Weights of a small transformer language model: 12 heads of 64 (3 for keys and values), tied embeddings.
MLP neurons of a small language model. Each row is named by its layer, matrix (up: input weights) and neuron, and shows model dimensions 544-735. Each number is 500 + 50 x the weight over its row's rms, rounded and kept within 0 to 999. Numbers have three digits each.
A block is one neuron, or neurons of one layer that tend to fire together. After each block is what it responds to, as a language model described it from the Wikipedia text at the highest values.

L7.up148:598481417496423498532406497447504680491584485635594564447471443388481470528471503489447469533565514467588502497485520494569463448501507520495616513437551512487546431483424515501594621501478510453468482483535489438481558523467562395504468387454526531577446452515400475557488513537514491507502496463508527498496593540441492581496396420420505457561464566468485519465426557520555537526483454530490549501394474550547560474551546412505462546619538422477593540489504451526547567482462445452512554500610524503389597487489496461470511462575455538554459467521558495458414523468621492427
L7.up230:555530531481479559464497521575340501489511387497602471523476517584510466521455558477541478531404498449577494504528536488550477458632555565473506518482559479453465514503466617444446515546489438495452643505558474544531474434515531530527547469461476445559420416461491611452540568415498503449479452466451494483549490421543575480520505490491515462458488465509533448554525445586427505479527443491552521542465529457450486476550446524611480571521613461459532424544532522566466478436539528578519489486494439491572530528505492442509335526448568388485434507466537454473493558510590548490
L7.up503:466518439479545606455377509484501423554509441465575524544483530583587452513430479520451550537524481540504585497511565534551437513451549532415543529492497569477475538522501464530535487511518483479487595531532510491487567482502558445454460473537454468558520437573639507521468521466497506542442492472380548511532531550451552476564506490584486465523452544432541402480421523547419558473551522459522444494525555494558575512526616540449526480477495551566479553514448653578443481531564488471624459527517458470474516546511476549489477498618557465496535532461486476529396459502510415500
L7.up534:601508445509462488455556467577481482592466550456600543513439465420493461441447502454406507523525486530531428542479472624482511497512553511474505503419550620385485452451480518515512500452513471414478513418528527533492473371469504435494546430480513466582512538486519563532427411492482480475582481441534540476579469447530608530528524496519488622526471603500432600528456437546520484482526461438548493474523576422500454457402478530506601437452498489489423468503564545425520439450473565480460461400449583454500512425436513443573512469509525493452475477525525634549480511490498560511
L7.up756:519454467586454471535382522513467490523461525505471540413542574531419589563490525487505491532415362501540406474499486606570494530486448598494585485529417496579460530529482434442442556654502523403521455484438534514506494566468491555563463458487554488540440514520490556486481508419412543443477374633513491495575512509450558527524542584446412546411559515483507559576544462561576583455551495499581584473480468475505527510484442566554493523470509522498485453476446548534460480501501582443479572460465541399466510423598469524475421479497556447609532416434577422521480502459518424506
L7.up1088:579642473547489605553423477473497604473417460503567412498460538458529529510521532492436487608450525458555480489459504501536490498504613552545544471511553492478448610530525477508567351402417589506467515470479583516544557523437474381463500459481460503517420475450514553469439439596505520484495550477486554407584496534493563495396494524530532518444476577469483553458550468621429587530569452571531493416475527446550481480490471538539460369421463450471526449549565482576442444523507463508523602479452543455556551491456454430513498477476521511562570543501539486514475430483505560533
L7.up1307:564543360381556490458523575512446498506488582527539482484457456406468441587510453551557510512563567472579453467560589598487542495489439555496544538442422462493481563541483495514588467484502538454575597540446478555562548433511521556436440510443522492501500476539460438516505486474547540432425427518469436504596558488430552510578491456499540495503505584579503533453499599515437522508500506446494520513476509512504509552534477565605555355574509529436526450545470603444558482538467541437473438390456479547465496517519463514503519520489506428515471436542513502520525444434481552488
L7.up2319:536466443542453526493495522470503521544441512510436521511497464485532553443496508485503426534518473405524529527491469497596486507494533488547461550503459467526518459538489434578557507488377482490585506489481500544432472533532512549436569535543622540416502521485527549491532509475502450465612439538488576482560459474468508528549574448474466578447528455484452543463519431429634472509484485469570575494461557459560480505555487410539501533640503551561583435511601471451521531518532481459552570397447524463506470398556471548582432600481541449523487500538491528532468429472462486559
Word-initial L fragment

L4.up181:472451498463478452494546481435450489610560547566526505554523531506511534553579475418469517481501478437521578526506535453496553386516483525477475479484527518473503468486493512513566457525455493358481501551497429525532475470419491630574471481512454496551479467537533479543516532439482500532525484459389490511464509477540519515573544483503482563483429485537488512439493433427488512480434503530457460553495518571531505474492452530518514480430520565525484519459491496444461412567502379499430568556459493497495510509515561502424424471481510424474491556514518509445598448495502441469
Office, rank and succession

L5.up225:422487375501546510486451458586544478482528455585455496513537496548455473535558537504448519524562451557475512504505496578450427555415560515470449481474455501458526465589522465497540510517474512432609636615458481618456437461434569500511449478457478533586407503476443408435524488529523433555473481478524562522492521465404486521498522419521468562551473530535520504515491432527416414522460435488488395494604386505527422486565519523527589429506523567541450470545400417521551497486385509535538506543520562572513499637505524545376575500514492466544525520387527589500538496454501525484
L5.up269:493573546455521404668504429564526524521554418611533490456428521486506478433596500482463502525552531507457565517541549461456505556480479612489531499489444576442559512501548564504554442538457512456537515566465434513516516453457502495545512495460461471576386629486488367474602483457526540537510587347545473418527503472503551583486562427430447388532502507465487429459485514523459461535437450401526501411533503473515466520514419495429504490474475507494546452528513523447442534498449497454410424565500472529410526512500436584562456594500597424344512496502523493504455607441484437475
L5.up375:493491558594604479515452483592612503475540502575424554469528471523568423490604553552403577502491495499455459544581477490417507571438568459543454466529439489450499503512514517489522528499426503441528505489515451512436434463551558575423507463454514504588467468429425386435451596451541553506461520448601561515553482466487550476466519488519542593537437581453478464536506477550472461572457527490550477464509533503499412467490542502478499454435488543436524488507408434490530442481436509460479539475505470553483544630441462481460542506407505487508535489407499488422426482462476407573
L5.up384:464544384589535504460481449468560474523626523533385549531518438514580477544531529504362511400608473527515533521593444550463524548490529447482451557496477458412618428500509430459482465469585556558609494600523494571511490417451599474496487447511572518639483451452390521495478492568521467491491494443502510538575582477462517447505468528521530506609494569450491490560546409575434471549537419470528517484517457489449457457508438568566557572498425509544419477511447491533545550448386489462507587504468544647475458548471599547512528578413552487564505595434488426450491448544498535412
L5.up1352:411416540483458493561541506473473473465337629478456525542542437434523472476444465527451512548517553513588435534489493537470463549483557546480501544448460518519445550468512523479515535643440422457529521411537407535484456503564505515515492495506441448535408535384558412536496522486553489599473574477597493550585485440541544494538496586521549525453566436561460437535529471447466532440527550506380527465523546582539477499465529589478457474525452635475594513518473487592525419469489507451549374439518550456521480568529493407462515520476514584509499523464452513463497506458529500430
L5.up1816:524446506562519570517550483517484522563577484498485492572573508508526446496470450481404403515562534483489468568458511491475499547465681568470479458444506516491516500531508525506534488546536549456510490489498516509460442549494562476584514495471526442491556460507370481416537486489465542628555501508595491592463559491522516488441554536457507418465480545488472521528460483526446469601490511536565461534451458466488422465436486639510547480405485517485446491484406479549568547427607522549558425490527494496573471640491431508476515496443482512483523509446480469495516511465479517551
L5.up2483:539458508406499493472552518490575488534530491543610390503498489490513526488556446512419559443527482547483490487474466559423557486448522464464595479509413527450493488496490467455530469478537530487418493481485462500478577481591482492466527413513440476630472431510490491430512504453454526528531536457540440515585508529523595503417506537500394463467380561511617529527525547495445384530487450457492531472405452495415478534523519479471457494443458488523467482553565468506547548478476476432546455529452526616519548591535530490448402460525530499470527434573509510403437504466480426489
L5.up2500:489471492508611535477515477545458468569500459588482565538499433429512397501468519446450546520646494556411499517525521515379530537410520527512478516505457480394432500498485509530623524492407516421526546525518383523516452439513591465523505549512504447521471554406471498415486391480525468469519521462555489544509532503447485503496530573495447487539419505452448548493488484585430459478455460490452553427462563517497519545557402541435480559449537509498440426504451462492486407504392599494508554475455385594523550556498444433477412511509545494496536517477498474430529549486547425469
Predicate role noun phrases

L5.up1328:550391568533437489464513402426462516514429471551557473500462518542477530531501544487479441467475482580436494504510506456526515498497519482514521548434521473518526476526575564456560492561590484502538504505529464490520433564489441482468475450567545477431454470485491482485534547464473542463456440510542457514559491487543521515499593440556487570533468483502490491534466524464516546586466671409578486490561506616479494498494474532451424526532600480529429526569507545526571553477563554483470424539458494520440432462402484471510409470480465483566484419447567537448520534532504504488
L5.up1544:475479469529446529456450487520540551471479541533459492493460460535632571589454529535437424412652542497458554430495510557432524453567502374500547426416564493465475469432387449436411500490453535498413498521453534465544408535478554386578572531470540508483545541571555574547476471422562459516601488442522487556470483487474497543548400453483472482582517520466468505448469594515456489602500627487548478488436486529436500495476466447501543477400486427466531523520526516486413403533491452539473441554431505506443426573459535462489503419504438409489586595501482479478535500426475451494
L5.up1715:427429564379559439490544461550471441482500452534567445434534436514496492501523497425432529486539540562442487481456487522489495591513518450461613509512508440491490510533429512452470488456554478410532498543540463483484531506413483444514449455477453497495518518532523506511490561582529467549521490637467464520480474543479559553447466485478475525525517460478451439534461545584446507467502520452506563501548553521410519456504483481476486603497503501516506538614329473554554454559535399494470483442434546493501492556456496512506444416524508475441515465505439486538440469492461417421
L5.up1895:562445468528560580454400461571541498525469421547556496516488451446602470656459490481523482452631484419534529557379529496539531497638474491485550476457473472432554494526502433510498490524485529509581542519519440550433617466475409530508501543489549575437503546489459461527539558455489493471485467541451430518525444430438562460484461456466474472460454395493461475627472436601572486454411563398495516553466490536556519426488542456525444568504513464499439481446409540535511463473571370475484509582513480549485490388534503463451458498499467498523401518543457584500422578477446537517
L5.up2652:496411394509507542434611461578537482470448511495533450506417536511551442471483550466490503426508496437450454509439481507498529516551572488527524514459522517453565573542547563472493504527505534421538525549621453502526563598488431407496472496510471598526525443439522477476507530528615532509432496518456501459496513485558501526519485488524555542430479576406596625493503542530506506514496598477584470495549546517519511448516526522519524527471444502496573509523469473492558391476597529549592518520549505541561437463477461412445504498485488566530518434487409548491564573517512496554
L5.up2715:450620538511584518422435480523521513488465529509586435547546473535517530434590462565428438481412495482420489512530509498472496457492451491534572533523503442564487523535544449565510522436462482505480447474452418548410418592465494504501601494443471529506509571491567502425466556428544458502470573596480533508514513430462592415463498503540520494431520448520486414520568460564515476541499534515573561534404416474445550506431480484558473537509539507452502506502396494501568445477502440564573510573523564364529555520506502538444485489550498460571528475455519577483524570527444446632
L5.up2815:479433579516592464525497478561516448483486489479446609466462456520550542472457623460602495525535594511458496602501539540540523577509505449526521499481460487450455473531450553457542470439567368436416604531453500417492506505456472481509517457412527523552554444464553522543492530461459463517510471494502496465471567493566569448632529504508468541426414512503391470454510557504570595467450544482542523497535445533393574497409518408529518512470556484442430578511418483548508495405542569428487671439544502542490517509523527442519396578522496516451489514501443556578532502516542533549
L5.up2856:470525418507474493530527419440493586441567529474543547471450511500543512484431496561577449485475546426521565466435538556440525453555579593491392526460466493485489539502467431513549419484464496457534528559502578474512490555391414487410524529468442389545473491499472507617395452472524506457491487480409484506551481549514457513472544478462462489556398498493521510548537492533461604463529542434499498437469508469505470485602435536498472483486441515539489501551524418434509537453513483502572477602387407457521497408577499566430490547538462514495482537515423488492487379431461513521
Phrase-completing prepositions

L7.up796:487567462485407469541590499483611479543444539521529520488514524551450497482568493538481541482512517524517441537545455502511545500460481500557532522467472555519525570491443508458449389563475490515467556495520461583492427502539446516423483502452506470548469484442503508573425559602467452476495487530564488553517577508543504525501534506453444544478466590505500448538476517544483571566500477510526441466513550483487489443469589461468523532425497502548513485522555530595542554556524461531567544570493481521453464574482477522524451519423403631504495541468550556525577485449537481517
L7.up1070:489451520517490531522491597559520542508570615526547489633502464559517581563572533449569489505260522479514490576467479632462519457537486499524613470589565467486545464554484489487530552539439575608498458501509566437465542474463453475549512537488442459507408602500561529534507467427540494538567540529548458592536474492500517567555421522512553540468552552495409557412480529513532488575500506531480525468465510509539475454494485534488560493504417467534519528503514509445525378604483522433517527507549465585431506534541508490521440543493541531539421488497497449550500512566559511497
L7.up1195:508429503433545547535499512535455459532503505555510518543480560572532539612580469455477488461504420462560540531425474556525528408472584616540615483472464450553461472494480462444441486488536465403434427562449501416480568534485453472551565535547541524545405537503595537580409516475510430512447475578436537487529516386494502508494489482543507523428470541430493558480505423412428447540523434541519569578546517538535470456392530576492528462460427493509634546569480534497488480448499427475476463465535499559482453510388429510400513520492404468489399488442518481473559541496404413523
L7.up1290:481486463467438527474437559490428427602463468497506488484448638473546463545441530468546487447568575575542570473571615511486521519490505490541528585547519435449488474402442517454485474470535387438595520464594508468450602505526530480472483464508489538473495586454499550489508563458528449467415531525437509437501600616575508532501428458550515418526511476427504404508439498497552469473498450491513470425538486546493567451397450492436524468502468471521389481554490531588503548521547427436496469463537416503416490399481432463521535414502477469555507438440551469451494534528550545527
L7.up2734:549442467564495477398487554495446460501474511549495460564492492544441480514610534549407491470654501501531501510543554470474539467518464563448494494464577427609542462515377519476531511504549528417498440504435463554490517518490511570519589442545436599573513456552457499567412502469532526577436568511447513556504550454459559672585494564352500495583440551489435510501529557429490528454489538538573409495443452427460459419549487459555382571491511462458462480555455493491535488426413528501482478536447476425450478524514491565459523515524405459487348500499555519502590546471436501503
L7.up2827:504503532493528532494478476577585458562473575495620555509569544487603550522630493525451516451538509549493433527528463412506527400467434534519503441439520408547418499519508566475494587504624497511417490443508461443521512478495528438522459462512482524491409528539474515626530540424449508508545489572463519421569547497513517563550489476535409458448587559483461560499562566353592575499509426467550585486532534503511561482470511488509522508474509481479433509506489533482464562427539579399437543501422465497425550447443545571510480487500526551491446506506401427501557387489484478515
L7.up2884:522512509475411561548455522423557498441400446521538446520552623529513550578470524469368516491438532403543487493512554454460424487520431564495546499448596374548445533570442477482514514430487409442434524495461484536569540492486501500487533500506500538455517543458473529462459457401452458442505570483476427470495509511405534481479409537475489497522530509533473446518547500492538577484504470489564525448512546493508591417448482484465525445495490467529499519448424465533544509442412590471507597524506517445453454524532516474467515429363464555494486461476512453548503492474491545506
L7.up2887:497503513468514467483503414488507482487502498584541483604431681504541419548418466520477515495578514463536516494468502394515450487490471537505436580441522505494597532503394481481534507474531463512559415458546488557537520473451431451429537481456475529520429473551442473487532438515522449473538446545533446497502546531427391676589453530553486448571564524553357549467470571473469534586452440475515484542476421477480603492461588484488421424569527496458502535480498544555466490484450563458510470509472456440416455509317508584506505443472480451556449474548522439455470473446534578606
Numeric table cell separators

L5.up66:523489602486515512499527491497585442631512445463509497567484548506465457471480535477507536407559449483564452509440557492473547431444612432547575452555508501409508480495488541514494439465525428526562425474533498423415538542540512522484493464466523369485496475523447540509506483517427598498597582562429502529485476484494479488482409530538547467449404522494481614544475467476515547500555476454556438556533517548489478522442588551468557485549449454544390515356543536485536467517469567505498468527492534466474427558467551516473560510444483545434598437577518385501460559482535488537
L5.up128:468535519566539491451495449472478434583524448512517460498416512536525558452534553512544536494392447566475461503528492465544494587597447544602555469496628410530472556533470502546516431493512431559485499435514469515540460510532466448418455535457532548501483508466395471554460444462543523483567589541444479522470624484422537443502434483496490429523519503492476353505448472475481464526556548503646578564545487443503509485523535463465462438553498456448449526508488519523458518483580580520587516542574455599433468533506449471491506532468556563383521546503451379535502488483472468480
L5.up202:537468553435584514443483459476463493496514450593425519483509487536508514583551511491515526450565512498332458572549462442427538519533462575563427523492481498558484435465483552467497446535484473451438482522456516594569504497518508574585474470447515509622417546490557516477536398518472445463473508459514524561389568516567522525537547561492522516522513508448581511537479527615469411527528419421509399577544549537498486531501492517391473493449491571448462515494410471514425418479543515500563465521508467442475493447494539405425393510578493437480554456482578472459592472555486531447
L5.up510:461512560441395559506564549515505499585459487496522409590445523492546552473424549442502442465508517487372525504517515514597510481461519546554563499534533508506498467606528542521503570545653519508425426527507512501433470463501544508462424506471403445444504451514457513516567540460503464524518501572545437337498555479514453547463531471568517579545410499500345508557451461528518485469443508512477536503481471520492545503441499475449513554525497469488357528471539461546526580499591575423491509519526435455488461506483503439473525462525480454493484416584489375484451528410496486465
L5.up1669:492544568474491482433496584448525603560420509546653598526535595541557461476426540483478491477540474458472464441508461525546472502495546586512420489438457501501482522529517399453505527462531444454501447516481404506584553453468470540514426487459562478499512515515493511556530498577479501519443540563534547502536508490537443539480516536521475483564501589533437480556460529581479582510492566540446460536527455502533509522458488527454537497528477443491526468474468537491498435497548477332538474408520459474419470520453489518550418530455501559497541543533499372414493530392587585522
L5.up1781:487499463579515554427508566467514498440528487549561441534544505414437579488535495514516560504425483631501469531490508512510544500495464456609534519513564477456461498612466533502519512530566541463568482494544547571538528523441508468475441503376391526470556459457513499578540410490572558494386557504515542496621556450492478492517531578465492446502500434511514466365517479353459559501523488549563453498517474572407578481513450532441515526506454523534569439499505530474481386579498471509429509471425488528469491469446440595483595517506566500450461532533443471366509510447471355405
L5.up2350:453474557520482547477494512503513412501493516488510489566492442548512603495551461582579423445517439504452474516516467442559568381574433520589461575487575487473488449464523468515499470501578457525482473502382558528542455496473536522487518594467500518515527545435591460478455537472474495493534502490536520498470531424584516547496507522463500462461551526554450495415510473556476568453518441521455459438535507544415559485466549512472441575520565475470419499508466484556484415541517500641482418543562445432532526495498644474498509580557425496494487582514496544444528462531578518434
L5.up2777:509476412471481570499463519503496524605498513489596446540430507507438569480529485528546454540509536504504518536512573463526523424563463436580567471528485466493493383530481505619562398503379479527445544501520545500493494528471540518557515577415473457477530545523479439553551591489509465465568512479543308538559546531380494480510465559432587552417520465520525520455578478491522505494544580477514532537513580527436469393491469536590542532502525550562561476476547478512407470460447529458424498435448481527500494525552462462460546544482657470385495527445476520516561527494435506429
Numeric table cells

L4.up2123:496521559581391549574515466566445532498459499542576435555493505598479514476493577481537478511497514575490488525518464463458451581447535522500444525542526495489565562450480479543546494444403405548477557451509449421565414516589478526535436453509468590445504507538479508471427478528454457568528461555565482431568465538403579446470509575502482531484472516505500501426579456510485400506573457491504475441476518449554478423564497512580586480454475502555571476554597519480439500448510478515450538414496465515501476545503476500498431487451574573577448544531562523475570426542552455514
L/W-initial word pieces

L4.up624:554503557463550471498504409542539516557555497515526538566523506538515459517573457483476523465469548465426560458464415435433530497566476547514491402510594586559515469485557534514504419465518424481478501443478529512497497450577474546551569389513584495542557603472446492508461467617594424505537466514431478503291511433471529514562440520486483430463400490443563502502474415582481514566547547490530544430591471536401552458488501465522434578499524488499445438508461504511499499538557577536475380489485469533410481468572486457471530472494465547603487410578580508462491479494459488487
Mid-sequence continuation tokens

L4.up461:528448558455478401581527535461512501467449522520421483486533464574535524449493359425539493448465453513552468560553516463529441377512520526481527495603506435421427439428522456515467503493468510448509382440540530601434528530500524479459500508499517539462462562530574445482500532496443544516441534487496516451542435408463551489541511543464542430389515543538571536509475476609555576491409446397527561550540433488537470547529453476551484484510571516552486429415461444563613502475521488487444572549461464482527555440512485433465472454501492556507411505467435554589399523574522528428
Phrase-opening prepositions

L7.up44:505518469632378458478523574461548487440544594516525516410493533499551550588417483542547478525507509483438466565479519530518529507498381516561506477516417503589451502488551582544513477472449503542573525537458450590428460523463536579531521551527537556549560431442527465551506531448425539403541475529451508517571553453483567477558528443408576454506434537477479432579441510565583431443508543556555628505571441481480498509547522440521495443467510459377471463509494415531465557486522497537432457533381409585521515553522447491544492411488433509521461517574472501523589489524503497536
L7.up843:489552392414509562538528370502449525411491496542560543522462548471455493426480572388556490508659499499507461496494503455582504502490412526562510430551483462522475550458470469473555528465579508501485578574491461559487460597404489580522468625464455559574491562425478514497476526451603431538592463490513402581550414469478548549499472486504479501422453527383581493505531508495560563494457552477523416401447485430566526539467443434525461399457432602433555508481468468447604461392592476485484437453496458531489407427591496531455502489574526558465530622554432519461506521528539518410
L7.up1186:474564501434423517559526566559503599340553419433464441463534554478542487523454502550504524458541499548461467514482513537549389483517464457454521547555507490521515477485489554511536398502524470553552509608520492567439465500482502579516450423486589477444461639531580502585512503465553537533434545541448510425384478540473506536498591541433542468515518518561527530431508513655366524445593406380519496538550569518413463425553497450441540449530511527544466549364528516512461443612470396463505569528435585551586439488483571566529497476514464370554482504518518498524525480518483415496
L7.up1199:472423494423532623419487538495444454470475476512516527520557584499475500420552565424539531420481416541556484490546634519497573386458511485528463490389465434500494475554455488513518563498488460450531554527501518499416502430515619412470524511471482457533482489520459478527469499538439542535457499404525513655565597430532522493544512543423532618527556510449537466521543460430488639500484503484518527485543464441460539495538530566441559491457459510492592554493487564553515514503484489426554575502513471436397487514558491545582558483531457455512433512472484482499538647397517497515
L7.up1237:474432565415479419545526566476546461440458466440510373435448482502562421607585456535496597617564409540532431590481458480501443492507581527481477439453496501491558547561475575437545446391437470540505462533487485464467601491511469479487489479496427494464538521476430504521583471540645525527441569492487541497546531505493498474480560562484512550535489469526543521472446399546575539486399450488487532589558405474591562520518457544533434502516477480477519589426436447512501499622483539511511472515574487529497409544481463529531492449456457439507386542481589511593534461477523543588
L7.up1538:565469554508490596523478503479474550459389484490588455441483484582534517573531490457530453441441469508520468587500503628555524566494496452499550517553450429567568493536514631484532453483438410480527514490580459557476449502487481442494531461489467534521604477463515550540489493478542645560537521486466599558577568507481480476541549604452473574463487590503524568528520589554476482427524539430489522435493443472481511637521522487499445492494503544434511446493406511599513431469537452499527467587475532580484379500563495497524445449501485530570486539516454479484531586553527426461
L7.up2669:480485547509533601569552575474507484496505496489562526401464570400572531433458594433505543503604498452502495411472480477494434559451511423462544536388526443508520491595444437470475520498463527487525462453538462459532595506465536496477618565564525467576479475555478542496418557433516518393459535480506500534413455425502429570496490555494499458520553521486463465464491517548568581512420521463595509476500530413574529468554523458554583626496578526541480522557446444525512432430477476495413410517453481377549497553572539519551395509512568508464486512476476521474533475504579504486
L7.up2768:482484527596570484434463433547596452506510457450463513438484495462454456402543537521546560460350597543554475426479483500549523492496502461486504623435584507557506529511451469495410517564468485552530492558544488486556469514443455496530483484417384423491447499526580521563468662453443492527501522530477545458521522515450523478452507459472502455538456486505515421538527432521652501482477414513458565562597546523552585463481489459481513483477469600510454441518411525541517532456514500437542521486465600517547529471446542552471454476452518452402452580530500547369530534481491467460
Approximators before numbers